Part of a small language model's weights.
Size: 13 layers, width 256, 8 heads of 32, MLP 704 SwiGLU, vocabulary 514, 11M parameters.
Architecture: RMSNorm before each block, untied embeddings.
Training: a variant of Muon for these matrices, 385M tokens, 5535 steps.
MLP neurons of a small language model. Each row is named by its layer, matrix (gate and up: input weights; down: output weights) and neuron, and shows model dimensions 144-207. Each number is 50 + 12 x the weight over its row's rms, rounded and kept within 0 to 99. A neuron's up and down rows have the sign that makes its largest values positive.
After each neuron's rows, "fires after" lists the tokens most often just before its 100 highest values on Wikipedia text that the model never trained on.

L8.gate362:47 44 60 53 56 48 61 39 59 57 47 47 52 43 45 72 59 53 67 38 33 43 70 68 28 45 44 38 46 57 56 37 45 36 70 49 61 39 54 54 71 33 36 49 61 61 37 73 41 65 50 52 50 29 55 65 30 42 49 52 37 70 37 56
L8.up362:45 55 43 54 74 34 35 54 68 56 36 56 48 56 72 46 39 66 41 54 78 46 44 41 61 68 58 55 54 66 65 48 63 50 67 54 36 45 42 35 15 43 61 58 54 38 51 32 33 48 44 45 36 36 72 52 63 75 42 60 54 56 49 50
L8.down362:45 57 52 54 55 40 48 22 36 11 63 62 54 64 53 42 35 40 44 62 41 52 50 51 57 18 77 45 49 59 50 38 33 57 57 66 50 60 28 52 60 55 57 42 75 56 51 30 46 42 37 47 60 47 62 43 60 71 55 50 57 54 37 45
fires after: "r", "f", "on", "ad", "c", "p"

L3.gate590:50 48 40 47 34 34 66 61 54 60 56 38 61 44 67 48 49 60 49 51 64 23 51 69 55 52 65 52 57 47 53 57 55 53 37 27 45 34 47 56 39 66 62 51 48 44 36 42 59 55 49 36 55 64 63 60 49 34 46 45 52 54 55 57
L3.up590:64 58 38 65 34 45 65 62 36 56 57 48 54 54 56 47 61 47 49 63 54 36 27 59 40 28 57 47 55 53 56 54 48 59 47 44 44 36 64 62 33 66 39 66 50 33 41 46 57 57 59 44 56 71 48 43 32 47 45 58 40 67 53 58
L3.down590:71 47 43 58 45 42 58 53 40 66 35 62 49 78 46 54 54 53 48 63 78 61 55 46 47 33 68 43 51 53 54 31 65 41 38 63 39 44 70 41 37 50 56 51 75 53 58 42 65 45 67 58 47 58 45 27 50 53 60 50 46 59 45 45
fires after: ",", ")", "a", "s"

L6.gate466:37 56 89 83 74 39 44 54 57 54 61 33 61 49 39 48 48 58 35 47 60 51 63 40 52 55 59 32 48 56 30 53 38 55 67 68 53 52 44 36 26 61 62 65 41 43 66 50 41 43 36 44 66 47 38 76 61 52 46 54 23 58 77 51
L6.up466:35 53 58 46 33 59 53 49 42 54 31 48 39 67 55 82 43 52 21 68 55 56 31 59 46 44 52 53 67 62 41 34 53 67 37 42 49 66 57 61 33 42 62 63 54 48 43 46 50 45 39 61 55 51 25 53 44 60 61 56 49 64 54 67
L6.down466:61 68 38 26 57 41 61 50 48 58 60 52 31 66 49 41 38 44 29 57 58 37 48 55 49 42 51 58 41 59 56 43 53 57 71 49 56 65 62 43 36 49 50 39 41 47 38 69 38 59 50 39 47 55 65 39 59 66 50 41 32 57 57 29
fires after: "p", "ad", "igh", "et", "il", "is"

L2.gate103:53 50 49 33 46 33 39 50 53 46 65 50 59 51 57 58 47 55 32 64 44 45 55 40 44 43 58 57 55 50 54 50 39 39 49 38 43 51 49 35 47 50 45 87 39 55 46 55 44 75 49 69 54 61 47 71 46 49 42 54 57 43 59 72
L2.up103:45 61 57 54 35 53 66 66 38 44 59 39 47 61 66 35 46 61 26 59 55 70 54 42 36 49 50 59 56 47 41 64 73 72 49 50 52 36 54 47 52 39 41 58 65 46 22 53 49 69 59 31 27 67 36 50 45 57 49 50 58 49 58 49
L2.down103:56 52 44 46 31 42 59 77 41 31 65 42 48 76 56 70 40 62 57 52 46 55 47 49 42 45 62 69 46 52 52 60 60 63 33 60 44 58 34 37 51 35 71 45 60 60 39 32 38 59 60 52 40 53 50 41 36 55 44 35 37 47 59 42
fires after: " s", "l", " p", " P", "p", " C"

L3.gate536:58 51 55 31 59 41 56 62 44 52 49 38 39 63 64 35 54 65 42 53 50 30 56 60 54 46 43 70 69 55 65 44 47 17 40 45 42 47 44 67 39 56 36 55 74 50 61 38 47 61 51 49 48 55 64 42 26 52 40 35 58 59 62 42
L3.up536:61 69 54 30 43 35 49 56 46 39 42 44 62 42 45 35 51 51 43 25 53 64 32 60 57 32 51 59 56 58 64 38 53 31 39 28 47 61 44 75 43 71 36 45 61 70 33 35 67 69 51 37 52 66 58 65 52 51 44 27 44 54 56 51
L3.down536:51 58 44 38 50 61 51 49 68 58 44 61 31 50 44 38 59 43 38 43 49 41 32 47 68 38 57 38 54 50 31 50 24 47 32 44 45 37 56 57 30 52 49 65 73 55 56 37 61 60 53 54 46 49 67 64 48 63 53 33 55 36 60 35
fires after: " h", ")", "a"

L3.gate613:34 43 38 52 30 60 56 38 43 60 41 49 50 44 45 62 45 50 53 55 64 49 56 59 48 49 37 45 46 84 35 41 72 39 59 39 38 28 35 39 56 44 73 38 52 61 58 56 37 57 26 51 49 55 52 46 51 67 69 27 45 52 41 46
L3.up613:70 44 44 44 51 48 37 38 47 41 39 39 41 58 60 55 28 64 74 52 53 50 52 36 38 41 61 38 47 43 59 62 53 33 32 35 50 50 54 48 50 41 34 48 55 54 26 47 63 57 66 56 36 42 59 62 39 58 63 40 60 62 54 38
L3.down613:43 48 60 56 32 48 48 44 57 49 51 66 59 30 53 65 56 65 61 58 49 71 65 76 54 51 53 18 47 57 55 22 49 68 50 53 47 45 39 31 65 35 42 41 59 67 53 46 48 49 45 66 48 42 48 70 36 50 36 47 40 57 24 63
fires after: " L", "e", "o", "ro"

L10.gate683:40 35 37 70 53 49 50 47 52 63 61 46 43 64 51 54 67 54 49 63 35 51 64 38 47 48 33 61 50 52 39 45 36 61 66 62 62 38 53 31 33 40 54 41 42 49 58 57 37 34 38 62 19 57 61 60 39 46 37 37 55 71 44 50
L10.up683:56 41 32 69 41 41 47 59 34 64 33 41 62 52 50 41 69 53 66 48 46 55 45 42 60 59 54 32 44 45 48 52 54 43 32 83 49 54 35 60 40 70 50 38 38 66 44 79 36 72 34 50 57 62 40 76 39 32 49 43 33 64 35 38
L10.down683:43 31 59 62 78 44 39 46 54 46 68 53 56 47 48 63 51 71 27 51 41 48 94 43 81 56 56 52 67 30 65 30 55 58 47 76 34 28 54 60 47 40 48 51 53 42 48 66 42 37 57 40 64 57 47 55 42 35 47 47 64 45 44 33
fires after: "e", " ", " a", "2", " to", "3"

L10.gate19:45 43 77 45 35 51 45 38 60 65 65 49 60 44 42 67 49 61 55 51 54 72 54 41 52 58 37 72 50 50 48 65 58 25 41 55 57 34 39 51 45 37 51 39 37 45 76 46 51 71 43 45 46 51 52 51 56 32 42 56 42 45 51 52
L10.up19:63 35 40 45 48 68 45 39 26 44 40 39 54 57 38 68 56 57 43 65 59 55 47 13 41 47 50 36 30 23 59 62 47 61 48 52 68 58 46 62 42 46 58 51 54 37 41 52 33 42 63 53 48 43 44 52 63 60 53 58 32 41 38 81
L10.down19:64 49 23 63 80 61 51 32 48 51 48 28 44 44 46 40 61 45 43 71 42 54 55 64 54 50 54 43 54 36 46 49 38 59 31 51 68 73 65 47 46 47 52 40 58 33 48 55 47 34 66 46 58 64 46 35 49 40 56 46 65 55 56 57
fires after: "ol", "on", "ec", "t", "s", "p"

L2.gate502:61 55 46 42 30 68 59 36 45 68 58 64 36 77 38 47 41 48 33 45 68 48 62 58 52 50 57 49 62 41 55 47 72 61 65 33 50 40 56 39 64 35 36 52 45 46 49 43 51 61 67 41 37 73 66 55 58 57 58 67 40 59 58 43
L2.up502:39 49 46 56 30 36 68 53 59 55 49 60 46 42 52 55 44 59 40 45 61 44 55 62 39 30 67 48 56 47 60 65 60 50 55 41 46 55 68 48 56 48 54 62 36 45 50 41 41 72 50 38 27 62 53 52 67 48 64 52 53 75 62 62
L2.down502:59 69 41 71 73 42 27 62 72 57 72 55 56 40 66 61 67 61 49 53 53 58 53 55 59 39 98 63 61 61 40 44 42 38 48 62 21 59 37 45 63 33 42 48 43 69 46 41 77 48 55 42 52 41 50 51 57 58 69 48 51 33 62 28
fires after: " v", " V", "N", " N", " wh", "ic"

L3.gate353:50 55 42 59 58 53 39 82 44 63 49 41 51 42 72 62 50 21 58 43 27 52 27 32 53 49 60 18 48 57 71 59 66 64 48 65 63 44 58 45 69 60 59 60 44 67 61 62 43 39 41 60 47 36 50 56 48 68 71 50 69 43 59 36
L3.up353:69 25 54 59 49 42 32 60 45 36 59 54 24 47 78 63 33 32 31 66 28 57 34 26 44 69 40 32 53 63 51 69 60 86 41 65 75 59 55 39 45 49 68 53 42 65 66 58 50 69 50 30 51 30 33 78 48 36 64 68 44 52 49 40
L3.down353:59 38 10 38 46 61 45 31 68 41 40 44 48 29 46 47 60 34 27 45 45 54 56 36 49 47 68 56 60 62 31 55 54 36 58 58 70 40 48 43 31 63 46 37 48 67 66 54 33 56 69 58 44 47 42 55 39 60 59 31 13 64 52 44
fires after: " f", "p", "f", " F", "ig", "\n\n"

L8.gate152:40 62 51 40 48 48 35 55 49 32 52 58 49 54 53 48 34 70 60 55 32 64 45 36 34 63 41 72 51 54 48 73 40 39 54 60 47 27 42 40 66 44 48 61 02 41 47 53 36 57 58 32 29 52 49 33 32 33 56 43 44 26 46 33
L8.up152:42 47 73 44 61 58 38 37 45 65 52 28 64 60 46 53 42 48 52 54 57 45 42 57 49 61 57 46 36 50 68 28 69 45 24 38 64 26 26 60 40 38 41 59 47 43 22 36 38 58 52 61 64 35 51 47 43 46 64 47 57 45 50 58
L8.down152:34 56 50 52 59 43 57 37 33 41 45 35 39 59 28 53 44 43 42 27 65 48 23 38 34 69 62 53 50 56 55 49 60 51 59 65 55 46 38 47 37 30 42 68 61 43 39 48 38 53 72 48 57 49 39 37 50 47 52 39 64 54 42 46
fires after: "ro", "y", "ol", "on", " pro"

L5.gate533:55 60 50 58 44 39 69 47 52 35 50 65 45 63 48 34 52 28 53 31 23 45 69 61 52 62 49 92 57 34 57 23 45 38 58 52 46 61 37 56 58 44 49 54 46 34 58 51 22 40 34 45 34 66 40 28 40 52 45 34 45 43 20 59
L5.up533:53 56 33 55 71 19 37 60 38 41 51 70 55 46 66 38 64 60 53 25 37 46 56 61 59 80 54 71 38 66 46 37 32 38 48 64 68 24 43 47 60 51 67 38 47 60 55 54 29 43 45 49 42 48 45 65 31 42 47 66 63 42 42 47
L5.down533:67 58 37 71 49 48 36 51 65 36 57 61 70 53 49 36 65 39 45 63 26 54 46 46 31 60 53 24 35 38 46 32 32 51 74 44 44 32 70 79 34 39 56 46 65 46 54 48 52 50 59 49 47 33 37 49 60 68 64 57 62 54 56 44
fires after: " m", " c", "g", " M", "c", "a"

L5.gate115:68 60 57 76 68 23 54 54 58 64 29 48 53 64 63 39 39 60 54 34 44 34 55 38 65 54 53 55 56 52 63 45 52 44 76 51 69 47 57 36 28 63 36 75 69 52 31 64 58 34 47 46 51 50 51 49 65 34 60 44 47 21 50 58
L5.up115:53 45 44 43 35 49 57 52 68 64 54 44 43 62 81 38 68 45 51 64 51 40 33 49 44 41 46 53 44 49 46 74 40 60 59 80 73 35 58 36 49 43 47 51 48 47 52 34 44 42 59 54 73 58 58 44 62 55 51 60 76 61 46 46
L5.down115:29 78 54 53 48 18 65 70 67 45 29 51 67 50 36 54 52 52 45 65 54 46 39 49 46 49 58 53 60 34 44 59 55 39 61 38 44 56 40 42 21 28 46 52 68 49 36 36 65 40 58 45 43 38 37 46 48 50 52 48 40 45 45 35
fires after: "or", " G", " B", " s", "b", " S"

L6.gate160:35 68 48 40 40 54 39 56 55 62 47 53 72 56 40 57 42 59 57 35 32 64 57 27 55 54 38 41 40 50 62 49 51 57 68 66 17 34 40 60 68 66 57 68 17 55 61 57 40 41 47 55 63 43 56 25 58 41 52 79 43 44 28 63
L6.up160:61 45 49 54 45 44 33 52 50 46 50 54 33 47 59 36 55 24 53 30 26 61 47 21 73 53 69 53 47 48 54 26 51 48 66 59 36 49 70 53 41 50 50 37 32 38 61 68 62 38 55 46 53 62 39 41 60 46 44 56 59 19 33 67
L6.down160:38 52 54 50 47 52 56 44 49 50 61 69 48 43 63 51 52 63 55 52 47 71 53 34 36 61 34 53 35 46 31 43 62 43 47 45 71 39 56 57 49 69 62 62 56 39 29 43 57 67 42 34 57 53 47 33 48 55 64 48 64 55 50 52
fires after: " s", " th", " wh", "ou", " he", "a"

L3.gate579:52 51 55 52 57 42 47 49 45 47 38 57 42 42 46 77 46 46 45 34 35 43 51 52 45 52 61 21 52 35 74 44 57 31 49 63 53 41 65 51 78 61 51 47 46 67 60 76 49 66 75 59 46 54 69 69 48 51 52 27 60 29 33 59
L3.up579:50 42 28 57 42 59 55 36 47 66 69 63 41 51 83 33 74 60 61 61 57 54 53 41 59 58 54 52 43 63 52 47 51 44 32 47 52 75 51 52 46 50 48 66 64 41 81 51 26 53 58 44 73 53 70 67 56 48 62 51 57 66 41 49
L3.down579:47 33 49 52 42 40 46 62 55 45 57 44 60 49 47 54 53 32 41 68 35 47 43 34 57 60 39 63 76 27 54 43 46 45 48 46 58 36 73 40 33 82 38 55 46 61 63 63 47 47 47 55 51 25 44 65 51 21 70 51 45 53 43 25
fires after: "g", "p", "ig", "c", "ag", " M"

L3.gate204:62 50 69 62 40 30 49 46 42 30 63 34 59 55 46 65 63 61 53 64 53 62 69 52 44 50 50 62 80 84 28 32 33 38 50 60 31 55 34 50 51 57 50 58 53 45 34 47 35 53 51 54 52 61 45 60 51 37 46 53 53 54 56 57
L3.up204:72 61 70 63 57 48 36 51 45 38 67 45 64 65 47 58 57 52 45 67 28 52 56 57 55 41 59 57 48 49 41 35 42 51 48 54 55 56 49 63 42 56 48 58 50 36 21 37 28 61 68 61 35 65 44 62 44 72 54 61 60 49 62 65
L3.down204:58 62 52 56 34 67 67 62 41 34 52 49 54 74 50 57 46 48 71 66 50 47 50 51 47 49 56 58 54 33 46 57 53 60 43 48 42 64 37 47 58 53 63 42 58 43 47 12 33 65 41 67 38 58 52 44 51 49 48 33 39 52 63 45
fires after: " s", " p", "l", " P", "p", " C"

L5.gate425:65 47 48 44 37 63 31 58 57 63 45 29 61 52 62 45 49 43 64 66 63 43 48 66 73 26 35 42 56 56 38 53 41 70 53 63 48 52 44 49 63 58 56 50 59 51 45 51 63 50 58 39 50 44 57 46 52 49 50 34 33 71 57 38
L5.up425:35 28 41 53 44 73 69 65 45 65 48 38 43 52 36 73 60 45 48 36 58 34 48 51 77 41 60 43 28 43 57 62 57 65 68 64 54 63 51 71 62 49 66 37 45 27 40 23 63 63 47 42 47 54 49 61 50 65 52 62 56 73 70 48
L5.down425:46 57 40 69 64 75 68 57 25 57 41 54 52 59 39 59 50 67 52 53 49 68 59 43 46 55 27 49 50 17 53 43 48 50 43 42 45 62 51 23 52 49 28 50 67 56 44 51 45 39 47 47 47 48 45 41 61 46 59 57 37 23 41 45
fires after: "f", "s", "w", "al", "st", "c"

L5.gate679:47 55 47 61 69 36 51 50 52 52 46 45 66 46 48 38 49 44 52 13 59 67 37 37 75 22 60 51 57 56 61 42 51 36 57 50 44 40 34 66 36 49 31 49 55 56 54 63 54 52 29 37 52 46 43 32 46 80 44 49 53 73 56 51
L5.up679:69 49 54 40 70 52 51 53 68 47 46 48 27 59 66 58 36 18 56 16 63 36 45 45 49 59 60 62 32 63 63 38 41 47 63 37 49 43 38 85 55 51 55 58 54 58 43 54 43 53 38 44 50 31 60 53 54 70 43 48 53 61 45 49
L5.down679:58 29 41 59 49 45 55 63 45 82 60 36 37 59 39 80 57 49 47 44 63 65 50 54 69 52 78 50 69 63 66 59 54 28 77 47 53 52 61 33 60 54 45 38 52 53 43 36 35 21 33 55 41 58 65 29 34 52 49 65 47 62 60 45
fires after: " in", " ", " (", "-", " \"", "u"

L2.gate110:65 55 64 29 51 33 58 56 37 49 44 55 43 67 75 47 61 42 52 36 73 61 28 30 80 37 56 58 38 42 44 38 51 34 47 83 29 50 35 53 38 67 51 69 56 39 56 36 43 52 43 44 49 54 51 38 36 53 49 43 42 43 60 42
L2.up110:47 35 28 37 25 30 45 47 42 58 64 24 39 47 52 46 54 40 60 54 35 44 52 69 38 37 58 40 50 64 74 53 46 42 44 60 32 45 44 39 45 47 21 53 60 53 52 53 53 73 42 63 32 57 55 64 45 50 33 60 75 43 66 57
L2.down110:61 52 53 56 55 45 54 46 45 57 44 40 40 34 50 36 70 49 33 30 30 47 33 46 60 58 50 43 38 62 46 50 39 51 54 48 52 59 65 39 37 53 61 39 46 67 66 30 42 46 36 60 47 28 54 54 37 30 83 51 63 49 47 62
fires after: " h", "as", "8", " be"

L10.gate239:55 48 42 46 58 49 59 41 62 68 38 51 39 36 59 45 41 52 52 53 64 48 67 36 43 55 38 49 58 69 61 37 63 46 38 49 65 53 63 50 50 69 58 43 58 61 54 61 51 50 56 58 52 45 27 79 58 50 29 47 43 54 45 36
L10.up239:39 24 46 51 69 60 43 43 64 41 60 39 29 58 60 32 58 49 56 72 63 40 53 55 47 49 51 50 50 56 53 40 31 43 37 51 44 61 58 55 60 62 39 49 43 37 61 78 41 40 46 37 41 60 63 52 51 42 65 57 44 40 55 32
L10.down239:63 45 41 44 65 40 30 58 40 48 58 48 64 41 58 28 45 23 63 47 47 43 56 45 30 44 50 60 44 49 63 44 50 54 50 45 52 54 49 44 44 60 38 49 45 37 27 51 65 67 50 75 58 34 35 27 57 51 72 42 37 46 57 60
fires after: " o", "p", "it", "g", "ir", "ot"

L3.gate55:52 64 48 57 53 43 66 72 41 56 77 69 59 76 67 56 33 37 68 45 48 47 32 62 61 50 52 60 45 59 56 60 45 50 55 67 64 28 49 55 44 53 51 47 54 49 41 50 35 46 40 46 51 37 41 30 64 47 51 54 65 53 62 43
L3.up55:36 68 59 45 47 33 60 49 62 59 66 48 62 55 56 45 57 40 55 43 53 59 50 67 45 43 62 40 37 52 43 85 46 42 43 66 66 43 75 54 33 68 51 54 52 40 40 34 45 43 36 24 54 54 33 45 61 41 66 57 67 45 29 54
L3.down55:72 69 68 45 49 30 56 63 50 40 45 58 64 65 59 50 41 65 59 57 43 49 48 55 45 46 35 60 23 48 50 45 60 56 44 61 58 37 68 48 51 54 82 48 45 29 48 52 45 57 58 58 62 53 37 57 46 59 56 58 64 42 68 55
fires after: "v", " s", "l", " S", " P"

L6.gate328:63 56 50 48 35 56 62 40 56 52 45 51 58 45 31 57 23 40 50 39 33 77 31 34 60 37 23 38 38 58 40 49 46 53 41 58 36 44 39 67 54 54 64 42 41 57 63 76 55 46 60 29 41 52 53 24 56 42 42 79 61 39 52 63
L6.up328:51 71 21 32 39 41 40 49 67 42 69 50 62 54 51 26 54 41 63 56 56 56 54 74 48 44 51 50 50 65 43 67 35 18 47 64 56 50 60 27 45 45 64 55 57 43 36 60 33 53 52 41 56 57 51 41 50 34 32 29 66 50 63 66
L6.down328:64 52 58 20 55 13 50 48 54 55 45 50 28 47 46 47 68 51 48 49 47 55 55 59 49 44 47 46 56 59 54 63 44 28 41 55 58 66 62 43 46 24 71 61 64 65 42 66 37 54 39 59 63 71 26 57 52 46 26 52 47 58 43 50
fires after: " s", "es", " S", "y", " T"

L5.gate70:68 57 50 57 67 38 43 47 55 66 62 60 39 54 63 76 44 47 66 59 52 38 55 64 40 37 60 45 56 54 49 04 58 54 47 44 43 41 49 65 64 67 35 60 44 65 60 43 31 82 47 52 34 42 41 49 44 46 47 42 74 74 63 51
L5.up70:59 55 48 36 45 42 54 50 35 52 41 64 62 54 57 63 54 61 68 46 51 53 43 49 72 31 40 55 42 45 44 34 53 37 38 54 43 47 42 61 48 48 46 60 61 40 31 30 37 66 55 42 25 57 46 36 49 50 62 29 54 56 52 72
L5.down70:59 61 53 49 39 54 35 60 50 34 47 58 66 47 39 41 48 29 62 45 49 48 46 50 65 43 57 60 61 69 47 26 46 41 30 74 43 55 51 45 22 51 59 38 53 49 51 36 40 70 42 40 50 56 29 64 42 50 61 31 33 55 64 15
fires after: "c", " T", ")", "n", "a"

L10.gate77:41 53 53 34 53 47 41 60 34 56 54 28 57 44 43 22 38 42 70 53 44 43 52 61 59 53 41 58 37 58 46 35 63 20 55 65 29 24 40 66 53 48 46 53 43 44 31 34 26 51 47 43 61 58 32 54 45 42 40 59 65 39 48 60
L10.up77:50 47 49 62 51 47 53 59 55 55 39 44 48 52 46 52 60 37 50 32 24 29 49 41 40 51 65 45 37 58 53 49 50 34 53 53 47 46 50 59 56 41 39 18 58 71 56 75 57 39 37 50 31 58 39 43 43 59 46 52 51 39 34 55
L10.down77:68 25 53 51 68 30 66 74 70 61 38 54 32 59 52 63 49 34 52 67 41 41 53 40 36 45 58 41 55 45 35 66 40 53 59 31 50 49 56 43 56 41 49 47 40 49 39 40 45 45 36 43 21 61 34 83 56 70 68 55 63 30 49 70
fires after: " s", "ra", "a", "ord", " le"

L5.gate166:53 49 56 52 31 72 54 43 58 45 45 55 50 74 34 55 42 60 39 55 45 43 43 46 56 51 61 35 79 40 47 63 13 46 49 51 60 61 52 69 47 55 51 52 45 34 52 51 43 35 41 65 50 49 67 52 65 49 46 58 33 57 47 37
L5.up166:54 47 37 54 55 49 48 51 59 61 64 35 66 34 36 51 49 46 69 37 43 64 37 54 46 66 53 51 52 51 40 62 61 28 64 57 65 46 75 47 62 56 74 62 25 61 77 57 44 39 43 74 42 54 51 65 48 29 46 35 54 40 52 40
L5.down166:41 56 64 72 49 41 46 45 51 62 66 59 51 49 24 62 65 50 62 59 39 64 69 48 52 49 55 57 26 54 58 47 37 28 45 50 38 51 50 58 64 65 35 43 75 33 65 57 52 37 46 53 54 42 17 69 45 44 48 50 56 70 63 34
fires after: " p", " P", " c", "p", "ic"

L6.gate514:67 46 45 44 43 50 67 59 77 38 58 39 49 17 43 59 55 48 48 66 63 24 65 35 52 58 43 40 70 46 45 41 40 44 60 50 52 39 50 22 47 68 48 42 85 54 39 77 31 51 74 58 46 47 41 42 61 74 41 35 40 63 61 55
L6.up514:45 63 58 40 64 42 64 43 37 53 56 53 48 48 36 76 50 60 58 43 64 28 58 39 37 33 56 49 66 59 65 61 51 44 56 40 64 61 48 28 52 48 36 47 34 50 61 71 70 45 42 68 46 58 51 62 68 44 42 46 33 26 47 53
L6.down514:44 47 58 57 49 48 47 48 58 37 35 57 64 55 68 65 59 43 43 39 45 54 34 54 55 58 56 64 38 54 69 45 60 59 39 61 25 58 43 54 27 62 39 69 48 44 46 32 71 52 61 36 65 57 64 68 48 19 61 57 46 62 47 53
fires after: "qu", "v", "oc", "er"

L10.gate324:49 44 44 57 41 53 45 56 44 39 51 61 49 64 42 50 33 40 38 54 39 42 40 40 67 42 63 60 66 67 48 38 39 46 38 41 41 56 39 67 52 48 49 32 52 62 48 53 43 45 48 71 41 62 37 53 34 32 51 54 53 28 36 55
L10.up324:42 53 32 28 39 70 56 46 54 27 62 57 64 45 44 28 63 56 44 45 72 59 52 68 47 56 41 65 70 63 27 44 44 34 38 59 56 54 50 54 51 31 58 48 14 58 44 45 29 42 63 57 50 61 48 82 43 49 40 47 59 69 66 55
L10.down324:87 43 64 41 37 22 47 47 54 64 39 53 53 67 31 38 36 44 31 64 33 51 34 48 66 59 49 20 61 56 55 39 31 53 36 59 67 56 38 29 48 66 42 54 52 46 57 47 62 52 44 55 56 30 53 52 32 36 67 78 50 47 69 38
fires after: " ", " E", " c"

L3.gate615:60 47 47 59 52 64 40 49 59 63 56 46 49 56 70 56 37 67 15 47 53 58 61 34 75 57 68 58 57 54 62 50 45 57 36 55 39 64 43 49 56 39 48 47 73 62 36 55 39 60 69 63 54 61 32 38 51 48 38 40 64 47 41 58
L3.up615:63 40 50 52 48 67 47 57 51 45 72 36 58 37 63 60 27 62 31 54 60 53 59 67 48 69 75 77 67 29 61 47 67 48 49 49 46 52 48 66 54 20 58 60 50 53 46 52 31 47 68 46 52 49 35 76 50 40 38 41 48 55 47 44
L3.down615:72 56 40 45 45 67 55 32 43 56 47 59 42 56 56 47 43 69 43 64 41 46 73 40 49 53 69 34 66 64 49 54 48 49 53 56 50 54 38 41 79 64 71 46 60 57 40 39 27 41 74 41 55 62 34 34 32 42 32 67 55 68 44 44
fires after: " Ch", " C", " n", "e", " ch", " c"

L3.gate492:28 62 48 53 40 68 62 39 51 52 69 46 35 36 78 36 43 37 38 71 51 47 54 53 50 40 44 54 62 50 45 39 38 50 60 70 42 57 41 43 44 32 57 67 51 53 60 63 72 34 48 41 43 70 53 62 62 54 50 25 45 66 53 31
L3.up492:16 54 52 52 50 64 75 53 63 47 27 31 59 51 76 56 20 45 41 55 68 38 55 61 38 50 62 60 42 49 30 53 50 42 44 55 55 43 51 60 19 34 56 57 26 47 51 22 50 47 34 28 50 60 44 72 59 39 54 58 49 68 47 67
L3.down492:64 53 42 43 43 62 58 52 53 45 71 54 39 44 79 46 60 66 86 47 29 42 65 40 37 46 52 32 52 45 48 61 49 53 50 45 57 46 47 40 63 59 46 49 45 76 39 40 30 40 44 35 26 46 49 44 54 74 43 44 50 62 40 39
fires after: "c", "is", "ic"

L8.gate276:44 70 29 65 57 45 51 46 62 37 56 53 36 57 52 44 44 49 38 45 39 75 38 56 67 44 68 34 74 74 48 38 49 45 47 44 20 57 52 62 31 61 61 39 48 54 65 54 49 73 29 46 29 57 45 51 52 57 71 49 44 37 57 49
L8.up276:30 30 41 48 53 36 40 44 54 49 43 51 61 66 48 53 60 59 35 33 48 18 41 54 49 72 50 57 56 67 46 43 41 42 31 58 36 39 30 51 42 53 70 66 46 50 52 37 54 81 72 43 30 36 49 66 45 75 49 54 42 53 43 42
L8.down276:60 63 63 67 50 53 44 51 58 66 38 39 49 69 36 52 52 43 46 45 38 70 60 45 41 32 67 52 54 50 48 63 55 68 53 36 54 57 52 48 37 38 39 53 26 55 67 43 40 35 53 55 59 67 50 74 69 66 59 62 38 32 47 72
fires after: "et", "u", "un", " ", " Un"

L8.gate553:55 52 50 58 53 54 70 55 31 52 52 26 34 59 41 55 35 45 63 48 50 59 50 37 55 50 30 38 33 36 52 56 31 64 40 61 51 32 32 47 53 64 80 47 56 37 47 75 43 67 51 65 73 51 47 58 64 68 43 49 56 65 51 38
L8.up553:62 36 44 75 44 46 53 57 32 24 53 61 47 49 41 52 37 51 50 35 37 48 46 48 55 51 57 49 54 26 44 62 52 50 42 58 48 65 29 56 64 65 57 54 44 60 68 63 11 69 62 41 52 41 49 61 54 48 41 35 38 56 74 30
L8.down553:61 59 93 51 66 55 36 64 57 48 64 44 38 56 53 57 57 70 69 49 65 67 50 47 56 50 71 47 55 37 34 24 50 41 49 45 53 41 55 39 62 64 71 59 45 59 48 48 53 42 61 52 46 47 58 33 44 52 60 40 62 48 64 48
fires after: "ro", "o", "e", " a", "re"

L3.gate643:48 37 59 48 44 54 47 55 40 55 41 33 60 35 42 38 50 40 24 44 54 12 59 79 36 50 48 65 56 55 30 45 46 46 60 67 52 41 58 82 38 44 39 69 89 46 66 53 44 46 53 28 27 40 53 61 38 41 50 50 59 50 25 38
L3.up643:43 32 48 54 44 46 26 66 33 51 43 52 55 43 49 47 43 36 60 38 57 49 47 60 74 21 68 22 50 36 47 37 73 56 65 45 39 63 67 61 54 60 48 67 61 44 38 54 38 63 42 41 47 56 25 55 51 47 41 44 56 49 23 54
L3.down643:48 40 41 38 42 61 52 50 35 64 39 58 24 36 27 57 58 34 53 49 57 55 48 62 37 80 57 27 52 55 45 51 40 41 52 51 51 42 47 57 55 37 46 68 75 45 48 41 46 46 25 57 64 56 52 57 56 38 47 64 67 56 47 53
fires after: " s", " R", " D", " h", " d"